Part of a small language model's weights: tied embeddings.
MLP neurons of a small language model. Each row is named by its layer, matrix (up: input weights; down: output weights) and neuron, and shows model dimensions 80-175. Each number is 500 + 40 x the weight over its row's rms, rounded and kept within 0 to 999. Numbers have three digits each.
After each neuron's rows, "fires after" lists the tokens most often just before its 100 highest values on Wikipedia text that the model never trained on. A number after a token or word is its count.

L9.up1010:490553487520438544483569534484467594563498422589516447543497437498499440482527471494549509433493472493483484549531567455474466475508482443489478476454475480520515490466523465474533512506469474491457485524463462517593572511544559559531552513417520498451432563595476506517428505520442542513
L9.down1010:539545544481513554498526425521504536549566430470560474529453497536511510540504564495430475416456444526494438539479531436449430544492462481527518479465485501447527524430495511479535511530460501511530512474467463452501526464508389485546457489502504504543475499503529533460566528509482449536
fires after: " |" 40, "%" 17, ";" 11, " /" 4, " Ref" 4, " Apps" 4

L11.up518:549479514516487563451504452494557478489497527442392459526451530536528498422542448526539552500515504526515515497585476510451538437458566421439482526486490421526514498520442510463534493478475433481486504433523543530494488535538498570539461478455577553474494532558501538524455555519579548511
L11.down518:535541552435512536458441515539491480545541494455462482534534500488525526544515532474528517501457455485476572547473565542488485498505480491447518509452533493542520468451504615456527479525562530467506507492482441487463488571479454479498511521600555541501502496504466560496513505521495467470
fires after: " " 33, " (" 27, "1" 26, "\n" 5

L9.up385:513506495572480497473577503493550518521421455469530498523509593514551487442516472455496539510536487471497550521483445474534577486511468461503508497413445412436520472506513541509521496512420505503508531515499536532516495479470539528519454510480494514475453512533548495563462501509582529495
L9.down385:474503511508510435467519509502589520509495556516580474458527491476526489477477441471490529568548562545459515503440469478460514458506503513535473484459503482590514550501542515414489555530499496534511499602485497536479545541518514508442574506488452449477511525441487493509536557511427538509
fires after: "1" 29, " " 21, " (" 13, "9" 10, "2" 9, "born" 4

L7.up995:518509544570523519465591485540490608546522425509504545550502499525513616496478431480450449460523448505458499503467431485466478539509536490530578514448491469571506472502486534510525513470433496435503484490479476519537613556518505560522481512479491547512535496560463534476514510532528477480
L7.down995:459520541574558464549480556554566504421499478507469505491535500491528461454541495472553505491519472500481476537573470439564491544536477510549453520482531487535558518505515552526462478431537398478616519556499480482526429458474478478532452493500531480479470503423534546519469498503591543460
fires after: "," 60, ":" 9, " |" 5, "°" 4, " " 4

L9.up975:472548514592531461417464468472545530460556547480521485422422576540495499545573487517471514494533519553534596478448477518485460420413551515466486444470497475530503448472526541550515522466439498470581486433542500505471470539475495558498452489483484502507439483486491497577468572473508463463
L9.down975:505502443406528481459479518533510508519453566478508491543472416465474483427518556473560555495482585528542580516509523520442480517527508560603508460530528525469504491550462511476461497515502460520433502498460550570517465503485516471459489494492407489492497565508455494522467480435475475558
fires after: "\n" 92, " Preced" 5

L11.up260:537531518499514544459549536540539442510474476523480486467458469474460519484514471477515466456559472553494541528510475480473558573619485534462556506549571557483503520502552475531474498508395457506468525507522514553521480411445576592452542507523524485509488447521451536453486541505519513475
L11.down260:438578507450528497508548475500484503490496399472522476536533536448471515475500536512416469481482467536544530504525421458525513560453497422564542438480466540496511474532482480451526448565565502522523468470421473528516487505514461488483492574548505568608493430450519539501516509454508563406
fires after: "2" 37, "1" 20, "0" 20, "7" 5, "8" 5, " on" 4

L10.up408:461560550448427524498504477478449560440542542545510538523524479512452501502537546500515594518455492349546512513547534482539519511482523502461530407479441507518490470452481524521541501486410438435543446523490481455534503496507512532509540460483549514520390472494530522517528558534485513466
L10.down408:542491520498472503585472504530481456484472502527581541477531443522574456571475510527526580470495427520534415533495504579521494561505518556463488488502417474457536533433514522516471493494495514454551487547511476525424478518455452458501521527499486508583473484546534513501591489475516484480
fires after: " |" 44, " W" 12, ";" 5, " NHL" 4

L7.up62:520537503485477476511609496506441499537444457456580525535504569556515470518531517442518546541524505461580566547488452481503528501515551518504517487440428543492504488536426606526602457521424447495494476515440542501512534437508514604495465490465476521477563519470568517485529471570532465500
L7.down62:565436470437496498491486461526449475484498506473479495477497498539458544488435461579470500401513528522468508508526512561565514513538557486449532467536524532468500450426504452495487429435437472508422531602493497518495534460483506521482525411518436538507464514500512462530452530514565459430
fires after: " (" 40, "^{" 9, " km" 8, " mi" 6, "km" 5

L7.up614:550590412553507511536507521495461501527535464455491510504469568474500479476524475530509562534516465448542525526492534508557504456538456506516505513479449537501504550543396479527485464483418513490483573477509567544466553522463486565490423463534539564462549507493503525532507605450545567572
L7.down614:497483502531462512475425500545561469485496478458514523506477496500476555498448553512616497459490509504387534454503515544592483457546510465575505459533600530487494474539464514519495522549503445487538463491547444395492472428492526479478516574479425441507483470550487517465461519476484452420
fires after: "\n" 62, " =" 17

L7.up899:487478448521507525463552522475484577533522588518518450479513481449495399516546457497536512416474512466466545464513568451496518464498506601448491483586537551573494455495548521575492505521424470539460512477511471448478542479536491536489534508455477507492458505433597489555420556472485483539
L7.down899:495474482411418542554507505514517548499530593509471428500498478487497477520508471493472455487552540522545416478467587450390537498603551562453471476545520457564499541512445523540453432573594456486526531565493469455539452533542493487475520511490498474494496407513488554559478422485488555437
fires after: " |" 68, " " 9, "|" 7

L9.up302:496499450501545501480504473550490577503536504481581402469440468470522513518590502509467516515555530422449518534498462470468509522495547561515557486465439447499474509498500525519466480462378521463514454482484502466503604474482516613484507548464482540470515543562494462526514590447479504532
L9.down302:531471508490486528482476501486488512495469533500491480488468505519469509505461518489477501479521505509477479524482487518523496481499519476497523534479521484470461515486529478507533509480449527490504529500491522492491445476540516605565519471485488478532498486471519505524499486475487503523
fires after: "\n" 87

L10.up927:510546551488553472489521545497500465509475413538503487449516462480475514496502530500446539507575484496544490473533482484446543498500500445509515517475479554544504448505566504495417482464501524429497469485532581464568445594441511483481480568501537514477430505472495481555433473438539488460
L10.down927:457552542482560471481488475448539498476510506527514541526532517571516556502510527581504503506483487515522557482499502467450445456430468496534530456541545434513527555518549515527539501455464436452433486442485464518468469468514474583519444586493478555500535507543539481546478559581542459481
fires after: "0" 42, "1" 22, "2" 16, "9" 14

L7.up130:449481504456534490474457539524445477502485534486514482419525463547498560443590485412534517511480502525512552503541528542519536465452552418507571482554447520561522485553528472475465479354515483477514455474602540493526472500438490505562465540461492519498482478478531502492500554542605525509
L7.down130:511590572514510448486438533496447548494503493514515504551484425564462448498456545552489493487491478488498485504490519581570463493508548508543521585535494475543574507499478533463483458503562539525464515444415525436400474514587504525479471542434573536524480461482519510535530531502441426485
fires after: " " 37, " de" 13, "-" 6, " re" 5, " pre" 4

L11.up988:454474509502507490495525503526486493453435596503520471490572473548432485426528475477507543430543489517521467461496522550498518426508451420495581529511465536546420421561555424489547498432485473457503435504523501523588557464491545507480480500504587486508369566557447499507505578538551538452
L11.down988:474510524492498428529411513517447474506482486520482552471490608478496545500463462433559501504494515475519511552450561502467510517517501504509448475488551473517526597473519514527566519553427508455541529433473474495415512507513494496507544520478492512477489456470486484521568522583464514526
fires after: " " 72, " \"" 5

L10.up965:515529520484577528508495474452498492479448514378575487459516508558489499485521520457478511446479530480522495457525454442524523531505495507467500493514538495447475441562560564584504517533478462483483478580509564529565496524494551546466576575436479481521431572519509458508457427504544463525
L10.down965:440546511542472510455499485510540465534478508500518507532489488502513560510495498467540490434515442520449452564537430472453499499520459504566529550518590479515540495438553546473500517503483490491540554527483491484526421536455524492533502473494518491425518506475470379464504528537561536563
fires after: "1" 49, "3" 13, " Dur" 10, "2" 10, " F" 5

L2.up812:493493409458513554464474475560489580468473506505491373515545503539546445390481532486493481568533509396554535495488497489506515569501518479486517490564457495491498525458428545464494492520520505490538430527476569485447480419498532546485536464515513507516516539531462571478502504465603513501
L2.down812:486497508576542516494503467480482523444429508451493464479562533565502534491455510469535455552508598532569535487460520475477484543486501480439528496496474496531537503528523532494515552442486489460480391494402562552486531494535569532474542524463503471457495485472500498481405546456515463476
fires after: "\n" 40, " Clade" 8, " Genus" 5, " Species" 5, "." 4, "s" 4

L11.up326:503358514512486459535517463521530558485509469477526522512522473491518535422492505430535462471467531570527547470512468480418482512512541512553550474459412474552547436569479519494508529467472500485484540511457489531560506518496480628482527492507497513418447516568525507474442513492547555497
L11.down326:478491508491599479475498542509495494519492469485449604465527526530590472500459477513517389479483567462465494482487541449536496511475558516524473584486495498461477475442502437550556465512535441474487456507520480441452476504440481482532460465557533561416517536527521509562485503519528473550
fires after: "9" 34, "0" 33, "8" 8, ";" 5, " |" 4

L7.up151:493513470553428430338584507536489476497537491501463524508533532584586505492545509465512575533497479476506539578535509506452525440509527502455508531522428508536526490481519488571533515542440397545497561493447456487490544391562530533481490480476507554527526470516510532487525467505502534476
L7.down151:509555456457469519556552472483456434508528509529517457520515478500532569462423470509463415480534504496481582518463518509517549549498536471516520396495499456508507462511539503453468498443542433494452506558538426420495510529488482500509500528476573577558460504452473432512473440490505521417
fires after: " (" 23, " /" 20, " mi" 9, " m" 5, "s" 5

L10.up50:530527481514474545477521513518522517471526477462473505474470515465508544466568501512477557437515537476495497477553519486466453504487550520561472516498528503530483471509488493490431422470469430540458435550484550487592493431515586562495520547527603531478415495606456483504399552522548516507
L10.down50:462554485499529515506474511498510448517515542464460554511552549503487511459510517567533495472542503541496484434511500485479494539490468495455477474553539464491491573541424454530490497527465450481520492473490502502451508517509518573500512478483490542424471517457557482509519532544451478426
fires after: " " 88

L10.up64:472520471494460533524545425524566516514531530528541506484494472518530429498559442526461431516558454482482494471509523474491502534488467482472518423508577504497497489458510529573485485465456521507486529533509483555479535459496545523407532500389466513442531491492460450524523582599481512497
L10.down64:437527529472514466532518572507453518538557425422551528587514521512498461504477495532496543502457484544475543504465446424489491523481465570441462516519490486558555494552486530525497535510532568558489537435488440520520464514492459497448510473480490512550469531414519501486485493509493544539
fires after: " |" 50, "4" 13, "6" 8, "0" 5, "7" 5, "1" 4

L10.up820:514528417516507490471549509438505527520480503517520437466392487478521474520520483562517559519544523467510540492527587475409572426472535502435475570520480518549483452473511413507505500419409506439530491497553524479505484403561578530442468464514521463529501463479455448495459530495489510549
L10.down820:463511557575532512434467457470489485519495470454540472538535525548444569523451512435505512555498484513486573505501501595608596492563513465484498473537519569464442525529450516540426524523509508497524466488463554527518515466393560545528519488499461491556469471498462463477469507508490444494
fires after: "\n" 22, ":" 18, " " 13, "1" 11, " Website" 5, " Genus" 5

L10.up446:422497493537493543499550526466484464576491489574477522487489458432471489503514465418517499538524490458496474577556517500539538538504473511441542549476529545502511470475554476532522506502465478505435553529505508475544432500449537470477493552443539523531572543475467574465492572520510435514
L10.down446:471515517460515498517443519530521449552476504506511535511516510480472453434418478416523496471565499556508597480482433562522484505541471519529468543454478446428473492491549531537511490531526501499474492501541554494556487505440508392517543523582494526478454524452374467531525497474544500504
fires after: "0" 27, "2" 24, "1" 8, "\n" 7, " " 6, " the" 6

L11.up461:476520537489571520436561523475499500481493458537483473447466490602490511502545460495551507459583454493562577515483495411557485488534478486498504427470570536496476480529480490457479487440458515407512496534550519488498507499534543542488495473461441513420471502590496514448419488514563436522
L11.down461:491527536469448484448473495502512506497559529480483523502537465484457469490559511457514503528390539554483542526483511559549565549521543504502509525474567489526466505521470519507480482503504458585570450522538495458467515557488475499503497502479499462510412520448525509476518495449435533474
fires after: " |" 29, " and" 15, " to" 9, " on" 9, "," 6, "-" 5

L7.up160:481549516513488480460568509527454417513539516549522523528457523497517488516512495513493573455512479458505583562517489499565520473518469476462522433447542536604493536490471470496486428418419472488503470432507498535549498523482476574475452544531488455521537550493493469548548514483485576500
L7.down160:485504559556462476526499485429487528521523483459481526501484580495481542503532416466444546447478554479468508491518453525515512514559519545583496471487517488528495526527562511533509533543551473479496464539486501494475521556505527480506549525528547466539481460494516510489515518466442549445
fires after: "|" 26, "-" 15, " •" 8, "\n" 7, "As" 6, " " 6

L7.up244:473490480492557527418553508470424470520524462490486482446504525444520518490569480475508541477531537526459529465575522518469465540473485523451509454580595529502502481457551549467446523467460475481507494461534494556515581511499485526485589579505536514475476582484564514464526546518476594524
L7.down244:490531495437478468545492510479501524492508468407512527513481561469491462430526535503504456574527468448537526465518570535442534432449531487504516450461551572500541551517481557496527450580540514551443535468505471510428471534544491478520420461508464444491581506513548551525459570525537542474
fires after: "|" 34, " |" 26, " chart" 4, " " 4, " Total" 4

L9.up276:466543511528427496510449487532479543429522525514469500521490445461488481504551534482558488511529521506450519489478550419491480487496505492513595491483459517487507487484471491446415466525446404434497468457513487535523544524449602614476538478444554464390443466540542493515560480535517496482
L9.down276:545472521547516553485370486468507538490512556486490466504561447506524506534454572458557457463467535498532511457432504491505498446486548483440512492492393437482489491461479488478520473594494508467518518481525503504543404497457561457472470458517456470539473520502501509458533520485480499559
fires after: " |" 44, ";" 16, " " 12, "9" 7, "0" 5, "2" 5

L10.up379:461589520464581538504587497510478454456481511524515468476426504493492528550489484407493545572617504432499482537575532462509527468512502487448530486482541544406507515460493530509523544481466507502566473544478508473506542499474511495408504485445536494449464495529501466485536531495494514478
L10.down379:503495517501515503476506559535408470556450535399528456502490557454533448494450502519525519467502488556561454540466448492552470564559485528442535572551520551449510503488494452479462539515460542516521516490534438541472480469517467472480529511469427501539571472504387482494500524527610489487
fires after: " |" 43, " \"" 23, " " 11, "2" 5

L9.up708:476489555540451511487545550531459473552601509464525501482479497494465518444529486472521549477518524527480493543583536483591497438515506447490509526410456495498523462543609464548535459494467541455486516437565508482507537517404527515518454505498568581515549588466504509531525434538471466444
L9.down708:525477515516491527508540433518497532449528510438494525449507558553563524509487408529472534475562502574545554458535514592455509482508523498529545507442430431465493470489537571531553546514456504455485483553504515473472495525419465456487554520512397566484508489487454524540516465520437520486
fires after: "\n" 38, " there" 8, " There" 8, " the" 6, " pre" 6, "There" 5

L10.up533:551490428529478526515500453514566543468462499489525515454470514502483485518523520483496411512548447539448504468487496499457539544590503499463595462493473526479483515482492546535466496518388531502503527483489483464489559554477549568432551566436559502465530495495508497487502548567518508445
L10.down533:446487497487504482448510508528541519559546484422534517515502527568504475601517553502481458494504459498490461516528423533518484486501437546481476460535520503477567535462477528529516497455497529511492520470440444490503517443452549473435509466520472496579470471514560513463599546557489461508
fires after: "0" 28, "9" 20, "7" 18, "1" 8, "8" 6, "2" 6

L11.up489:545462508490486443508535550522530523458518443515445507474461602496560512435474495456484548535382567537568474486496518521497490534535587534546548516400462496475487478508443483458441467469424473541556527586460522484499546533457544559576445528471478505461495544549488537558467519535509548440
L11.down489:438531440457507523521516500456518603441580490497450555506497486549477487573451521525505516478480469512470502452485576467486470488450518465508559483539512534473485496557496469523541526522525500489549474518561539514538474451480515477519509425517497465515615495496459489515424520511546470594
fires after: "9" 41, "1" 27, "8" 10, "." 8

L11.up645:416520504482551553480490512462512509454461464490473458533550482535461459533523492466576533468510490528587516507481490518481488475457520439472550479444505499576523407552571498481537468496467472454453461508556503544555544562443508484548520533439496455550478471601441530562453490536520494433
L11.down645:498482548502555408514477471537523499561462483451533496564501480452536490519465415499542560523492445516533562502524500528487472455603516474506501435462500459520453511478466536451488545561453502514465483530493428501499500498497552569494512504545516471488489501502423525532470518482463563520
fires after: " " 91, "\\" 4

L9.up738:514534470524501463497520475499463440448479470558399526471505509466430487437531457454505550460500486436502588525508512480467532515520577497471551493454469596446473480581518492535399521501450434495453465518525524517561474500494522523510542502554576474484454502540479520481440456484557477487
L9.down738:446529487472509421530474492479460484463547512487448512523459503480561476493520510561469415465441439508569510534426470499538424492489519583551434493550497497517515572570509497525540524554519499497548504402497496491453489438462477500465508506528539489498504522452463522529485578480515504478
fires after: "0" 60, "9" 29, " in" 4

L7.up727:527485416484539465434561499552468592554538448468549499509410453510494521467569430535553493589536513479532522518523474490496499427433568496465478476559492459528517510475481550509517573473390483526577437456511470493523513489499506583529494512523507539489452499568478512468465553493507507551
L7.down727:521458479497483491522491448531486495449495501623523432508501501488490480469486524532384531515571554498506572582443500553549481518471465493489505591551504511477464458510628474529503484536466532561447530443552499564484407471491520543498535475526526555554528524555525443512496484447513476485
fires after: " |" 44, " " 27, " votes" 11, "s" 7

L9.up45:492487472490483550466500472585505551486495467549526460486499438470501540492537450510449507462525495429521444550497467420460586516542524566517615446491492443537499465512521456510517477443440517475498478501452414473574571462529598619441487447519512532449506534501535457459466521481495523502
L9.down45:482513483495507474478528529501475505515506506486496484493504492497519509480494471472489510494485512490499457499506497502504496477491527498492536493501476507492476491510487494496511497492481499470507509499503489515502496483500512650529515492476508514466504521504507512501515505494491512487
fires after: "0" 24, "2" 13, "9" 10, "7" 9, "5" 7, "6" 6

L4.up136:487466490540481526436466492499548520460521493480473441446547502564525522438507533498480491571529457530575520470507478506473494476500598449465509465579487454523510523449382560528523557439510491522528514459505531469436536479599541538485474477461502507507488545532535522533482490450573469444
L4.down136:434516565551452531543482525567416495495433525498486454564498530465481523483423491482488488494465460451478568493477490476478458583515481535464484423452521485544519488451488499493487497549517452462573405453497548578527514473501510427447442479456497475486534455468563527436520567562517492474
fires after: "\n" 63, "==" 5, " Clade" 4, "International" 4

L10.up791:458473501443510567462515565481503575591521545448477466488519529618491442486513444521545533488503470505556567487523521417559471420450504463493500460542511542526504450539516504506520492483469499484477511449595467486525534512482566522527452472484436540448491526496424467457516546544527508553
L10.down791:474493555546539464464463493525521524514462507514488503538459525467506475522503473453526505450452522514441507556526500514526498555463504495504516564509529505484504519481493508566506540451532528522468520441464563549437488504481501546558487524457512455524434458581539490447566526464502462550
fires after: " " 37, " to" 10, "." 7, " de" 6, " On" 6, " on" 6

L7.up864:470490407508463524493581572468412586468464468520538481549518535450559442512524495464541566454444511459467534515513556513474515508482446498437541441496513465501495482480478486495454543486457466538462482526525515558533522489518480533531520552443542540481514566536550508493479530574506529445
L7.down864:496495494539465480534448487487432557405535557509504602445480473520487516485485415508527463489530497472456538550525483504463478424508482480503486498490540482525545582485495543495439485472551469512509511592504489509507542531491561492525487507487477496470463512520501493466550520490510400489
fires after: " |" 44, " " 15, ";" 5, " chart" 4

L9.up734:497605550447511530481543493478487517450497566479496483460542484507521524534505493480497586427456506502467560466463518498514566509512484505458550488527539583504496512600494541598467497528459460532465468534492499476518506467451516534500526465490478510531514518455490449444431464570526557549
L9.down734:561523482463535502533484479543502524501459536456534511498507483559483504520523498465484484515511561538474487533466437499467432490522500484501456490577430507459581438488529484517520545495510537510506486500458535496432532515415570584471512587478522540559433439555538441491559473480517488432
fires after: " on" 40, " On" 11, "On" 9, " Vol" 8, "2" 4

L11.up858:445486502488528481460509552505420529498519449508459500444479585525492496471573527459555598478503513533487535427510543485476459461432522492451488507562529498504510426518504523590466521542471475529486472485511519517501438475504541535505511586498489511554462479573441538459511544504516457508
L11.down858:527535572461526485450440598494524517456450414443548495507473518510486483481425467545511491472445508559486515501537502525471491532455533492427542485494487535423452472450512476535502499494515531478485486479473478507529589489441556473494456450540596404555571494513449480479513526552475446507
fires after: " " 43, "|" 11, " |" 10, "\n" 9, "2" 4

L10.up383:421576496584531464526546566504567574501493466510560481452446560549487455452451474470467522496530536491509580439501457490529571438500515495494516532484587535533482504538457510540544504519433484484461404525515532501552516491456533524408537527438474491505514558557486484464449493517574527533
L10.down383:489484514444524529452489501474576572583552529523583494546497526499439470432512528528570528587555493498535493464438443527474525486528482491525470444526516490514612491464515405469541488521486543499501480431441425576498503525450588503529511483437530559511494492462523423478487470505462530549
fires after: "2" 38, " on" 21, " " 12, "On" 7, "3" 6, " On" 6

L9.up409:477471524527524516497494522497497543514458479484521483496492577550510503437470460498539581490440538472469550453557480459491582379473522507572475467457555555461528422612495463492554519464421479424490455471543462521520520468480519551518521522452495487516447542531476453486465495512496514537
L9.down409:513458591488509515515431538495534543518503555437561531491457541516541525509455477474430507494433499545528414514493456541471466481470422543448474451488540447502505461496453533489532506525480553525481450500476444527449545612479477475470521547489475563556427543556492504526558528578477498526
fires after: " " 53, " under" 20, "On" 10, "1" 6, " On" 6, " on" 5

L10.up569:468482512465444487472516454495448484428540510525468407485520474531510534500540488465531492452519502466431525502507575505506467484528525521541496491544417525497491500464567493523456515521452522503582507481552563506540460496521527546481561554529499452542444463461393521462541561499483461525
L10.down569:509510356479458492524503473461495504559453449475508502462467460538493480487461439546519493567489516528437534432491486526482554499477467467516527547486471566477555501506526472502512484436551457525445457487465556528509531476494477488514425526569524495552465483480499546504517481463491499490
fires after: "|" 31, "\n" 28, " " 13, "1" 5, "." 4

L7.up334:496556500523555509490543497551455591476504492579428393431477464517526493516512441484537522483538579469472564474439489482527495446460496495459520470518487484500505551494579555553482582499440546557493527511533505528496476529517554556487471491559448506480487561566488464523463477456495518552
L7.down334:558494499452494547521480450513431576480439533532498460508465453456544449500494540525470503461476565468478513530541539452576494513525587542513500482458527499470552522550473503540503465534504501464524452518471491596532466417469495496489556506517475496522451467525504527604511480512560501491
fires after: "\n" 53, "s" 6, " |" 4

L7.up530:519539480501475478451531476514430482515553529497446481521506575496475496563566493522479514483500498508513603503506505470585518393483518404456490491404521486535489560501539526567489472535427486453500523522560521481527503541454497543524436496513493494472510523457498473480476503506476564480
L7.down530:448544470535473430488407553509510468512459447565558446480464468550495572481485436488494546434446491535455528547503472599515523526601542508510447493543473521517464475477500512526496499530509487448600394563484477482536511527506509428496542472560448496492470398449489450469523480558476534459
fires after: "\n" 100

L10.up798:545586519471602466452467495563479515482561509477468528513452452495487620536573527498497565483561503505533565445539500458563527505445516484511514506505466510517502492499574566491535544497399554436514463505497497491475476535506521559494408613484495496490495419450475495466515536480533541511
L10.down798:443555493494532508536523420514482481496530478489493526458487435646499478521470533486491566497501514467483524548523483488455503442505536454515508517460417533484489496519579510468516469482519489479521400436457510460522483549560454535518442484515463493452472542465478501523565455449524476444
fires after: " " 50, "|" 19, "\n" 12, "Chapter" 7

L7.up47:497462456534558507470475475473498491411465571562457506462439477482449539504583493565501519475497465516568541479496500549519510429490527504563536470457467533557514481523484453513528507402503451453481464503558592528504488457507516502583502525500448498571545531532510513475523561552527553494
L7.down47:445486484494467518544419458499473534474541612468508558506477529488486352504448508462587489480509529513518497479501476375467461515570478446559503533477547475482571494447538533574510509493479493517526427437495518464429468463481481429486485580492506525540479550527444509481613487524487391511
fires after: " " 52, "-" 26, " p" 4

L11.up769:350542590518530481513553528507491479495539442454483456494551523487500491490526504501468492486567434537457480488515497444473549552547538540539480490502531461487486360496510482473476431474483439496514495502516527493548493509475514485539501463521495517455457567497492502473497573540489629503
L11.down769:529488495457469506549526494499491543444516561457525459544478529477535489499471471508454453504540473499516464449491471479486532466484550514482504528536506461531538535513532525484542458641519564546473502491432525500549585510454609455428531510430566492505583448520513567475560534517407453485
fires after: "1" 20, "9" 18, "0" 13, " " 10, " |" 9, "|" 5

L11.up549:473580481514492482529518548482574467509564430476505496445414587497436556440519551581443550455536540563497541490506509451454487449499518504461546552505573479473498391469519486542571502523467450509435473489551531537530429513539535524446478549429476481510488544471451449524512577475557490511
L11.down549:477507474567451475436499519481561589571459571465513509528411532472487457460502379510503568487487381517499497526504428540485478494544575517458458516502507517478506535407574548530474493501555546515569450482541548483515541547508553456498569549507545522426508463533462441518471475518483469520
fires after: " " 32, "2" 23, "1" 15, "3" 9, "|" 7, "\n" 5

L10.up342:497471551481500524444558481541486627544520480480565457516546503544512493548533474473523515471480453538485510478482501472570506486457498472533500490482500460517508527514577526509550385501426499408519511472532479479526560477559544554524470534511528486470539535575464479455506499489489494493
L10.down342:472514483543507512449480461493502506504469456515463460478520511552452611485516466491431447500422543455431502506440495527499497505583440555510549552461523461570524552557474511494446577479528450532482443572405469491471501511517446511533524527492465492483469469435547494529521504568482516507
fires after: " |" 52, "," 12, " was" 7, " and" 6, ";" 4

L11.up442:531529485538532540458555519496422463547516445497473517475551480546497482530597416514537541532470533463538548489510501489460458480515479514445600484511543497565479508523517507513506540415448510385510498465532507520521574490507480535491557475528539480488506576528450481478413513547522556507
L11.down442:528522510489464486524457500550477486600546448502473529524540463520482489549451508516579487495472485534457369485478497466546491462466509524495484503502515520415496530509489557522494463490486530461486478524491493479426473474443495498469552505582516411468517504501512454489543447492533408498
fires after: "===" 23, "==" 12, " ===" 9, ":" 8, "\n" 6, " as" 4

L10.up388:525523419522512509456521505496523509489516462489490520535479527515507535485561508524531497541519479484492524516537571476514437426549586433495530536554462487595463448516496516454514515449491414475549521434549478546516560499492539513523430583509500488472506522503567515492455543533581583542
L10.down388:470461563496539449495485491540482528524587417489413562514472517480516495467513456605444430450529476470534512436435467518523575551580513536542484542521501504472507460470494530499502403462486538468449526517493468513495518541523515501519494488512523547470515467465527423410501460504474532470
fires after: "–" 56, " (" 5, "-" 5, " " 5, "." 4

L9.up402:512499413585490542531479436481509525491527505532506510485494498488529476555514490445455439438542470501467524467446506471511549571586498490493563483530508479473504513517509502542444484545464460499535572561437452443479572476506476557421509507439535495492556486494457505533521533537463439439
L9.down402:422566473430488486424513505543484527563548509453521512544523520561465493542490485517503536509521492519497508532516415474493475392438493515471424500509514534494540536451501562520536523491509506530487530368543427535493521485504548469469492531446413575576512480464501487540617541537507505526
fires after: "7" 17, "4" 16, "0" 14, "2" 9, "9" 7

L10.up99:459455369474436517518524460522527524460533505564494494475496444563505464534543530485451450517499483522430487515503507481533518526570491504438516488482554496498533489500561470553526458508464479539544552490473444434469526448552544564404518580446563524487550509509457499499526538525492484485
L10.down99:485505586452499476498490484451486506508553515475489485495467521525515488479492502546471563499444512461476517516489394524488491468409504476448437499488499558446503509511467520493482534450475387495550502418481561506586494480543549508502489568521451499549453522417485428489545486555494560561
fires after: " |" 23, "6" 18, "0" 16, "4" 9, "1" 8, "5" 6

L11.up63:526531501542504525452557562451481481538527525513475408516491513461505463470541468510571467399521496519525543507606521511474544451504530581478483496472469526566489527481525447478514464514467402477478496599472506473580549496426494524497456582447518521461495503568496565496506474478540493453
L11.down63:512493552481537472519435525453396416472483482482514565513509517418412400504488490494490513499538539469541531444499421476457516478520541506509469504443477530494440435541523479551476531523500468430455548505508530497581533550463554535564510512508468470500489545525436464511488458507418493588
fires after: " " 45, "1" 15, "2" 11, "4" 8, "6" 6

L11.up911:492466489477470593431505550540478541487412531506480453488516551570456521477503441517542481452542557525522497501529561471498475452499570488468516504441488445519500448524485484465513513514474370556492499527496522503504489493498489472526465515507515528487576517589459507465488465514574542482
L11.down911:448442538546512559479503411489441565531555580406551527575480511456518472452567467501469491514477495511423489468534496470487399442462472554476495535495520455526585474484498514403498485588524541526495531470455563442487510530499530488523569466476521529442566549503545577485469496556471460476
fires after: " " 26, "0" 25, "1" 22, "9" 8, ":" 4, "–" 4

L11.up105:468448496524479471463502479471492474472434517505495477493550516583466475432513471486534567476543524538476524553541537448478537387463507496519524545487512531541502469518517473593537457509479575470542559569546520508465579430525552540489514565496555477500513581545539548444474441592551518486
L11.down105:471462502487368431557509554543506435530463464461459547435525472523466457437524450498471557446475561482514574486542538457453537501473507431498468486527423523478526579328507476393502522561434484442466494562528574452513497478491457552511497501435462490483471505506470547522498584517488520506
fires after: " " 51, "2" 6, "1" 5, " (" 4

L9.up211:439559525413512468526454468494384508451484466484513480507453473564469476491514496446520549514518476411581604490482496439511475457541543474480534429400512524476486444509501562509444477542436516434570496503533511521525539518509495545493456519505573517481463460509507485502541492545515505500
L9.down211:562497531436500601443539503491477465450450512551508520463510492503469477537441513491582563473512461492512487531510535567594574576562452487450521525559551520413528553417483522513501473504492505484552524547543468529513526500507470482498521475485452525486474521476404502492542449456500491606
fires after: " |" 35, " " 26, "1" 15, "0" 8